Weights of a small transformer language model: RMSNorm before each block, a variant of Muon for these matrices.
MLP neurons of a small language model. Each row is named by its layer, matrix (gate and up: input weights) and neuron, and shows model dimensions 256-351. Each number is 500 + 50 x the weight over its row's rms, rounded and kept within 0 to 999. Numbers have three digits each. A neuron's up and down rows have the sign that makes its largest values positive.
After each neuron's rows, "fires in" lists the words (lower case) most often at its 100 highest values on Wikipedia text that the model never trained on.

L3.gate1203:483508509474485526509522507558518465517513468513452500421519501541441504508465470554455491515568475445466469505518571483510528546519472401468442433542486533549471460423434513563533468535580411509511377451462423482600501462474557495628507452531577499525489533517502440563422485408488558562
L3.up1203:534445450470486427455509501517422423540516515502551544560625438510511490533524504473458524524490475377492489582503381464425524494434576455456512604528514506553540568552471558523511516532594536472558410473478561478511548482425466498527543490486531575456486540499498466507438429431533454602
fires in: "more", "rather", "as", "less"

L3.gate781:481506439468459551528522520620504385546427436501440473472519494526506611431449610543464541530474492474490560419396487515507440556519459563500539588565502465541471447551444520544507544480483452443574496536515473443350552535466561610516413449492504481402588554523491446539515460534431633422
L3.up781:548506496467434442428451478578425459505516478473525567526493481497517499605443593398521457453543518438470453447499416617507484476497494562533350499531568504463504585500475526496549554498502488584426610499569491544479463559492390402398521596507592478478408469502386521426518491569459544559
fires in: "to", "had", "made", "got"

L3.gate379:431426457463530423494522520566511472466487583568516444415494563489432581504497560500456490530534410472464532521505510476570520615479501488578482349404436406541519489549559548407457501462469521507537519473540425575461536448537547455491450509424554582554607513458583488515554475478434518507
L3.up379:491473508561463390458503600601526475488568484647504467539467499554439467452518518486502449561550486436544581448453441486501489461534491550382517452458460586485542546613470494508520578441604587514493538584459515473489508521537552382574512525448562517499510516486540543550573479413601495523
fires in: "where", "how", "that", "if", "what", "when"

L6.gate81:477530507441545496488505600562427479513480515630544439501482533436505436550424580590367472533508499487540456471579480529504478535415565547530494451430515482597478623448490570534554481533486456598521542519549455477541488545552492461506512544563490390483490399375431607527382563462505558628
L6.up81:590552501450485448528509544543439551509417544567480523587537497523490498471469466450467475491541540491561351413426588405516517442520564499536468446553543469523455544372472505566485491486458411564524521515542502482419529569508436413531434613469444553498486436502485576511508462585492543440
fires in: "one", "a", "each"

L3.gate382:516555495445517409421494476593531482505487515545443510542451547411615532530471541521474447467512546443572421530493513427460493475513494537528510620465486536510501427564527535477512447488411490397602477462521522488506501468488549438496525442496486558556562641446482498603464478461557473496
L3.up382:588495508526487541447549479551588524503487584608540448502478526501575533490452539514591566472557492490469487486544541527499474516464479488540457577495417480543478467431554514440523521498550404553398564489451506485504497490568432477485520485481494558526468457446585518581491474425504527518
fires in: "two", "three", "a", "four"

L3.gate0:491492511539492585542401509438472516527545453466521495472443476520498526455628522577485427580519561616485453543465531504428471498468499495463571568520522426520473475482503457487560530572518551444491507459484584532543510536497583508493385560583441441468437487486582493477582651516379527514
L3.up0:489493468547473528443491521552538429499483477512440516397487466479445499510526528549616478532500482533551513516557459508615477512470505453590583571598539562552522391553469437558522450507488419477473537488504434545485447477475439460483485541469506517436449566553665497559586557489456498438
fires in: "him", "them", "it", "himself", "lords", "itself"

L3.gate422:520547449534389495471547484507466480521441437424487477533681511526448506496438473478436569526501508515532476554434474511589467516499518512566616447493578502514503434461522591494613446545574525548524527517505618488528549516447476394377537564480443465479483481458499528568417530471498467555
L3.up422:420372555608541557459479442488443435481511602436541533447513552411474579519444543477432580591455486482524523479523480550443554535515524556546470441544465524477522509449494496444522508515566532595531562399483524491567536543523531461577553527509493465498505572535510396451456551500477473496
fires in: "state", "women", "under", "female", "men", "woman"

L6.gate925:463471432409568538554413504474437454462520476527443456486546517542496470503480508527521435478623559441397428507518564485500512459466589588503575517499534418469543465458484594422465458540539535498406519466471424439542476632435512492511462530494473578462505491504469473511520442508535507449
L6.up925:532587408466479511604525473495514537567535519532524564486543471461485522531516514467518468520497517518537524548556513536544475457532480481567572500480542428534485507449541500449431497502492499522574542571456417408492604543509531555474550505478469390468467494454480521595484437641540474437
fires in: "a"

L3.gate1234:584545394538602472422456610473579528496575423420471533512517557535491472483509520567555367480451571479431513417437501459526557485504488520522477487521597514565463442557508540456481535484555467437537469476550468456497433486528494448406430560556501474474457380628552466462523497539498454526
L3.up1234:543510537545480520537444535499493528584516435513486540499511526501442453444479607504430409559491542407509549488497459597445508475469543526525509525621473498445543537503518520536533474499477514496462548564504549522441511469521471453481548534563542437481494500426385485540550513449535385585
fires in: "of", "that", "role", "position"

L3.gate66:522466497409487455517509577451513477407460487508439498479483500492514512512500453506462514556497533559432484543486545478504575462434483551624525563551495468406509465559527636519438490509488428521540487544527512492457431478510522583432471599530551432528475478589549499561485455582501496405
L3.up66:558544406435417483537483527525502446557542517478579516550519512526521502506534465493562462429440439565546492472482531516533483551562460412532487526586552510549579492486511605499449417551476511477531459514492490517505512576476488496560486569522544466590487574442466510490493531549424498437
fires in: "to", "could"

L3.gate511:513539627541538474450496505491443511450485519515480500518463490466511490430466416444459526499569507516514544469536479538501504482556476515625498573502461459557481546519530483554560450495595491527444478470567491502485452561585533577496469413538600540515517537545479457505536451490471565483
L3.up511:483510545518423503422482442515421545491430463532411504524414529557411466559458427506512419517438524465501500413526479487547459534481476519477510452520450514467458577587535513495488506509458464497506415501465451515573526536460485468523492487419619472528447468472523476509510520549559511488
fires in: "on", "february", "to", "january", "from", "and"

L6.gate794:484460546501469515451494455491562456629512506452429470332468538528400518460539450535496520466503486525467423459482566550474508508463484467527562499572452440521466514427451487557442534406517570526444509542472462543454479503514479575480518448412543535427523509484482506553570483508592475576
L6.up794:528489515505461479566541496407598540601495439457428449395466536431493505504521493471504473463493477487470421491484562457467558439435528428477591542635481473435533557516573540474571574417502664550457509471557492542504583499483465536523518484531474446497602565465593559481462472507556462547
fires in: "s", "c", "a", "m", "v", "u"

L3.gate1251:471624543466547484440564585538612443520551482554496460448542522454538467415626402461428534527593471525528483565445564528493539605501448393573491473561548522475458446591507527533415587484545449489489483429541558546494482490518576555630504421513472503464452506557519519527521517468488463523
L3.up1251:475508474558385454512471451533486477514537489553463607483494624476512475486564483496483466541477492482498529482460555458516535543457542530539437435491538443578499418554545532447543523478443462494510507523514519409487510466526489462516488507507481455429437457476434527424498488436504477450
fires in: "only", "about", "than", "approximately", "just", "over"

L6.gate805:473403517531544443540528498511466529508491529434443518523479441610504514407523543403423590538499570511528372564511444541555541443465535453505588492478524510462577518479512470472510434559555522495520535575594528579569503406514481470414473486460542527512475394513565518484520483548523494576
L6.up805:476500417532495512485500479525533512504469460551470526458466572498471556554572465563503425609561422371519559496468465462483534535429525504522445509512475468438485513630439490432452494543546472438567460515526583467454517501375540555514497524453583495545492529480560538515510550492491545547
fires in: "in", "since", "from", "of"

L6.gate553:481485444550530556511507521476474511549519572479514452475521495551387447504558517403496445555472439518463515541440522560526515501529517452428486523510617456541471508542482492407453547451553530535465583514482499586531556529526562514469391436560505494434518407490448567446487430386533522499
L6.up553:540501585488522504411498508401556530513500508523541554498609552576508536501465619503494475397487576515496406493456511446583607545407479400448577433537581488505575476458540467453543507459497466458468533512482480491508533471595508499437498532501485469503467441447412459496557546524494505387
fires in: "as"